Weights of a small GPT-style language model, trained from scratch on English Wikipedia.
Size: 16 layers, 4 heads of 64 (1 for keys and values), MLP 448 SwiGLU, vocabulary 8192, 10.9M parameters.
Architecture: learned positions, no biases in attention or MLP, untied embeddings.
MLP neurons of a small language model. Each row is named by its layer, matrix (gate and up: input weights) and neuron, and shows model dimensions 80-175. Each number is 500 + 25 x the weight over its row's rms, rounded and kept within 0 to 999. Numbers have three digits each. A neuron's up and down rows have the sign that makes its largest values positive.
After each neuron's rows, "fires after" lists the tokens most often just before its 100 highest values on Wikipedia text that the model never trained on.

L10.gate55:547519540517519508551535518442491522527494430518479551523484482504476510534490462465526543488497475530528489481513499510484518529445487497515494525481526469492537509483503492505477523484445457476491512498489568512520517541472495511471505477508501497483478493454491504522528472529489507451
L10.up55:501488511507526487515492498506495535504512522514482498464522515482517507522505504424481535498480459537506495501447529475469493587457458511490468499517530470486529504473498493494471519502466530485463541444495491505539527533491507513491510485519479519512488500457457498517485491488535541523
fires after: " W", "W", " w", " December", " January", "ik"

L9.gate93:536519514525474510489499490459434507481508489505521490494520482448543495557460493456466480484497554517488505472532488478510512474511506434476497498542488513508444471493483484452473501496477484479513509463514526476514469507489481481491527500509460531505517510518481503527474501510491489464
L9.up93:466485489497519512498482454455486510493526492512483481492490503566523476500528536444468526503493546460521511482495518497509541538520485492513507504493526483476468504487501507474498521461539469517507517498462511490580481520497499507523475496457487507489492477492491482488500467497539499531
fires after: " F", "F", "enn", "g", "f", "."

L2.gate59:441482500510468501513519510488469496530533511513543513476503488506518468536459527480459488529517492543472505492471497548509504544520540487494475494503517498445462512517499502512476526492478476483488543499469485526494492538522471494509506488469463504483489429511539491520524523514510498502
L2.up59:495478504422464484464543508521499482509508513500485473409511508528509516518464524462473497511512509498523480489508491515481491518514508463468474480512510509501515479517520526521489508502480473476485498485474477512506502504524473512516478526543519503529469454510521502488502481515477501519
fires after: "\n", "|", "==", "end"

L13.gate199:495500465492481461486489470481549499465479524478492517514481490494537516505499440502554536478494521465477484517498484498531522527524441457533549501546492493502509508530506496542528502487464547493497450474515541512511463486480516511530498500521488471507570528467484485501512526533522475515
L13.up199:484518529483534467461450539505467519507500501473455500460534519501476546553497459517485456527509525492509507537531533501508522514516499519546514470493493452485534492502526493480492556513499510461500504488478491491478507510495493513467518501482502520503519464501472535500502484466614486514
fires after: "\n"

L10.gate24:483488455546496520488479482449484456534437496487461517482463499521499511532482530452467477500516555491516497458513482494544491476489464523527503531487497539503444493463510462477465493458512494440500505523530484482516494519484500529509480540463511492508504533549522514534548489515513482493
L10.up24:513521486539476482492536544518475512487486483516500457498480453495554496510484555470492509497486529527482488489487472489499506473539521493469512506521515492490511487470509506468470466477520499500517476493493505485513507514575505526541493506482512478496502514565474495501489507484509503458
fires after: " F", " |", "f", "ist"

L9.gate362:507477503528526471530536503498510487514492481493477528510491519498482485521494489497536510513543481488495518497507488500518546520534528472489445502456512532482534488487490521490512528484464462499508494464551467499498528537518500526522536510514534507518525514522489537506506506571512557499
L9.up362:458480483486522519516525524494515521520534477476491468544546488507473514478503467511510495533522473486455489498520509504476512528478506464485477519523467482482527495533499565506515515533499538453509538524536532488555479531532515506487532535517522516526532468490470507515531512488477518523
fires after: "\n", " (", "-", " sub", " 2007"

L8.gate41:481525470531449471498488482506554493487461473520496541492490511505504533485451505464519511517506535507512465470512454501469534496513449470495499517494505555483465494503489479452506544444539502525498465512498533497518483533500466523478510471470479496483478505541484468580523506478478515488
L8.up41:530487437492491510526451456469546500469481514488509455493495512515491491494500495476480504517486512496479484505515490479515496501481473494432527507518529530492535474469518532481455517491502512507483506475460467502561474521526503488483498520519477494490462474535543457521503490503523527497
fires after: "D", "B", " B", " b", " d"

L6.gate326:467526489503504484532497492533496509500513503523497499514519499482442504475477465546538489525476470496466521471493520485453493475455479506470470467493506508553549508473487478495518435520511524534492487526439528531521503443488486501490532522506508513519484523449497461500546471479522516525
L6.up326:466470535502489464536485462532520518479494488525485460488525510463509527493485509485538503496489443490512453482484485506505501495446439522498508486501498491529508514517507505483483496484515552511513457508450494538548460488471540494480565511544484514503483496514522508532488458484495547518
fires after: ",", " July", " January", " December", " February", " June"

L13.gate439:542476495501500502529508487454502481504462447518497518535482429535483510517550470493483498503539515553467505547495513500480472508504509491505483454474499500459491512558495507463514501519489493495507453481502464486495460501510504474510545470503522504494530480469474496545462506540480462459
L13.up439:527499448473501492466521464508480525501495545524512525518484495481480488551482501473485559500498523489496530494484511498553514501504508479511503497489524522502502510519508514523497516481526493487544514500458465588517512469544531513471515466514514481481433491478494523527468511491475498510
fires after: "|", " |", " Angeles"

L8.gate54:456483494442532534507497526455516498573542520488543523532494520458508528529519447513482496553513511508511506499481509527494506440483494493514462492486479502477472498492521457508492463497488490498547496452502541512531483497541502503486496513490509494458502509513470490502471508481474524497
L8.up54:521492460549518508512477458463509522566477540484538489471502520503504537501503481498486529484505428531537493508496507496480450521537473506503489542510532541503515478503532488481447494500489519492509482501511478512477538443511536512507476532487471474548525493506502467482493516505538495486
fires after: "-", " |", " ", "ter"

L9.gate306:480508547511490471500469516472482450550491489538483495509534489488491499570504468473519492499515522511517444482482491492530494536484491509525497465500528461515536465550517453496528516539476491473486543460503489466478498508511466497505492495486481513525550463482492518538481480543490458446
L9.up306:558519513524504518494524489540477460547503508526491493508479507503456493473466504471514490482497508475470515514511470527520489479491530523492453478504518550503490527495481507465490504509507555517543492495461516533501480500525505539506496481493531499540541493515478504442459455490504534512
fires after: " |", " /", ":"

L6.gate168:521552510543471534514471465497465514555514515516503476514444491511488485492461534478534494484505489496516494492514489538492491441519492472505526509527510498517523495488513499484510499498521513525538487509489511529527537492468501473517505509481523481534497497522533505527484505553496539463
L6.up168:528483488534503484510471501521494497508508447484502540499460476480503500487474526479516537512497504506514506506500464500517480528514473492507540462505497475493505510471498484502483543490504475450558524472511499459523513508472521501495489511514513498532533461491456502513530529525502509533
fires after: " at", " the", " .", ".", "n", " to"

L8.gate78:488483494473464472456514499439544515502576533486520507464489478519492508487467521471500513476485469479477475505508471522426560436469539469519504464490477489485544460512524510520540498497469483491481526506501469491477458509493491523519520514495502505458507526466482491540498484484500521513
L8.up78:478535480502499471483522465485525505463494497469512508467450442484433500505446501528486465498498490485508502416509474522418514476486463500528511449506512535551485507570514510514572506506497504438469505520512464499481509494537523506525503497504506496519486517508491509529480534505487529487
fires after: " M", "M", "ra", " che"

L2.gate300:520515448512487494478520520579510522513503527521507522477488533483492479534506466532487485472484508471492485471448515501532504485476464477465506458530514478499492456545536508527473489488491494501503519508518534458502489489502475523509491499465475503506509496485510492527491469460507493454
L2.up300:540513515531511483502496480535485490492485526510468497473543454516548476533494477466510487487484512527512455503486506476538505530530511493497494531539552529475510463477500507528479531516508530453495487503515498460519448452459468484484497504478453463457511485492475470487469514468531486529
fires after: " |", "\n"

L8.gate96:494465483497491469529480508488496548493489512482461531499471510488522478528467481519533464489528509533499517487499521488514497510527459516477461531510499517533534474502487500494497491467523468506455490518470464562486552520506475550485483472480433493469451466520494477503484497506473519525
L8.up96:527522436511499472544540522492498474460470493496492497551488522499517500519524501508512497471482478498524481506541477513490531453489481488500474530502479504506481504533481477554475462511452526510465487516479509538488530476526498502515564481474486544504458484478516519550487475489512502515
fires after: " B", " Sp", " sp", "B"

L6.gate419:519537514490524491529497477476435483460502466494481471517498491550500512529493517455469472481492486476460539522491466507497505476496503515529501489506554471510511481517519504504498503499498520515450485572478480478518504461563498508488530550464514534510456534516480525436473509515500516495
L6.up419:521472529465476494511495473523533540489526506513474461483515537512514496433470502487492489456511521477493491480500498487489460501501544535467491493544533533501536506518503514516490499466490504488511505525535507455505470488506500494519533500509504507509461477493481520482478508526482501492
fires after: " ", ")", " 0", "0", " —", " 1"

L2.gate258:487524497506502519523497457499514513510527557559490507472508512491495463516521456508509504547476522503511470515470510534526467511519484478498500511531530549506479452520530474529471544490541500468494538486529505550439532503472482515489473487483507537504459455531548524537450512504554470508
L2.up258:506526517504544515495479451525475531537506523543466494475540520474511491529532496523523509517465516508492480505475512490552505550516484490501477522495508519511492459550515475538471535512542504457512490531527480536491512524501477542487508500473505477499491477491524489500477506494538489533
fires after: "\n"

L13.gate213:480462527560468544483502495478503571476481482524510531504519474530478537469487476466478493494516512533537525526546472512496497503498502519491510485484514532479463475420551487489521545531581460483513489507519518511493525496510528496507497481477466506502528473510478485474486514488549530513
L13.up213:512464533504525492456474475518507506528521463533537484476488506499503466521532488502455520525498498506473500529488447495510536467520507496509497537510482495518453466473542469487472471504524485506473538518551497506502517522450511487481542508488454499531455479510502478506518557517468495487
fires after: "\n", " d", " de"

L8.gate71:496500520511477516528457488445493468544513481524511500530517527460459495527475498485531521549518505506497505532548507497522503508520547520505513529521499478476498481506525542488526509526507509481545530499499483491568519518517497522505478496471466487505575492522467452522476528560496538499
L8.up71:529462493534547519489505481504501541482504494525487535519551483440522487520502515471516555510541532461499512513513504512471505449499530495536505507493491530490504525488443545493522505487488557518544518523479520500529494495516533523491512475491565491481558489496504493494503491535490510484
fires after: " the", " The", " c"

L10.gate165:495503520506529517515481474486503524511511496486537509510532508482453479536513525434493513526537469522475510476531466480444484505488497505499501511453486529483458511469472505499488498577494515478442482462463498512536484495486501470498521520490500493540561529465464478475495518496516540513
L10.up165:511505521519507487516508496527479545488517464491522468522525515520520484493486509461476510468473491475460513473530529513493485503552543465490517531522510500513443486452490475527471491517463521464486531473535462486519504498497533480533518539467496502488507480539484472523554518477541485488
fires after: "-", "\n", " •"

L13.gate244:534463483498524467512451518497484510514501523518509494493548539476516505488531492489497467525500463519509488497561509507514457496543497482510496480521469502487474491529536501502498493497526493454472478505515483509501476457463467517497503506540439506491491512488487526515485468498472500482
L13.up244:521442521512486548452465505514470463504484505517501475513490509480478503495509490465467499490513521468520519539537498516498496461513510533477548503490484464535510456529492507497500540457512515473524509496481449485531466518483511500459478472534487477490528476500481506475490559512464505479
fires after: " |", "|---|---|---|---|"

L2.gate131:511490454481540539513524490525495512489496504502497495515512527482465485489493515532518481498497505490530456464468486492499438503502495536483496492510509535478479487554525498523480499525574471483498488536525513472524498481520524532461492539494507455490515470533526457525485487508560521494
L2.up131:545485505497498524491509488551498521476453497474477476507483507521512483483476482495567523513487488470507452465487474470494430520493494504518465512544514537540514489491481524488475482509519487451522507496504502498543501528482502536487489469458468500506532495509503492489473508503525530478
fires after: ".", "\n", ").", "S"

L6.gate14:482478511500464485520485475495449489476495532514497519503530501496488531451515526501488406494535492478476453469490486511501474493514490503518535500500532520548481507535487504524488511508493524531528462484493500504487477479485489504485519452557528427453493509472529520506478448519514482521
L6.up14:468505490532528555485510507459510459507509519485509445459485519471505508500509494474509488483458476542480486461507502502486470512503522482512518529481529511544480474512476511538466541463510510515484511490518518462526481496488486512525516489498512482449481463468525515546488502539508484529
fires after: " |"

L8.gate334:544500548524522469517491513517440505547533506514512498534511513511488478511472510521489505457465544462514486500521503521502492492483478463453481494443519543497526522545493513540536511513491474504502490525482513484504482476505541528502538517469496501428496496463498475526509521493483485513
L8.up334:531489493486459511493486590474506480465516542451500519540495506471508487467462488521514451472477503526486507515577464452509509500532493488489474478488483484501499474470466477466463508546521517504499518511459514497486495503499479481492495552514511535512518541499505506522510510488503501470
fires after: "C", " C", " c", "c"

L6.gate190:491498546479499469508525491497510497497532529524503489489497540480457516463532441478500446503521538525492478493471497484458516476469518542582484466481490479508522511514537503485483503551537495490533471510477517500495441494494493501481492490523519461474517491521542481500479453486527497510
L6.up190:547508492507551527507485502550477507479494512489510551498493521498496469510491552514501522451506477528476543494505461536470490544559543523482538514474497493483518480490468494540455542515501517521426533492496502508459512451526507492496499503464450507505522503515496513514506471469465436489
fires after: " |"

L6.gate395:552517467505495476494534504502467489511519566517513470465488517550498512519536503495492511478504475488522494516522518476490493495515526466519483458549515514499511462507524526536435533496465486475463491506527539478516527492487482487449494532521471486474484467529489477470497520482488509475
L6.up395:485507461484487517485506517500495527488550490480464511467513504499489498505544508479498498483509461481505492507483538539525473536513535515495470504517493462522522500489447531502458481523521485440487538508528473516540496481474534472499489528493530499515500491527508483486513483479506534527
fires after: " ", " |", " 0", ")"

L6.gate53:479474494503551483460518511529534447541522505471517461518471502510500519539482514526501506515503488484483506478519459483566477450498479521503511484465500473517479489525491484513513541520526477521463491537503488487493481508505506491520543461502466508519520510523504502484504519509472502492
L6.up53:520542479484529503464461490481516438500539512468491491498477532502496486529471461518449499485465519477505529495487484507474514482537465465517470509461493514535480516500497501516536538547546500486492518501473485477552512531491473527441527448436527500486497487485499509499483486493499517481
fires after: ",", " K", "E", " E", " C", " N"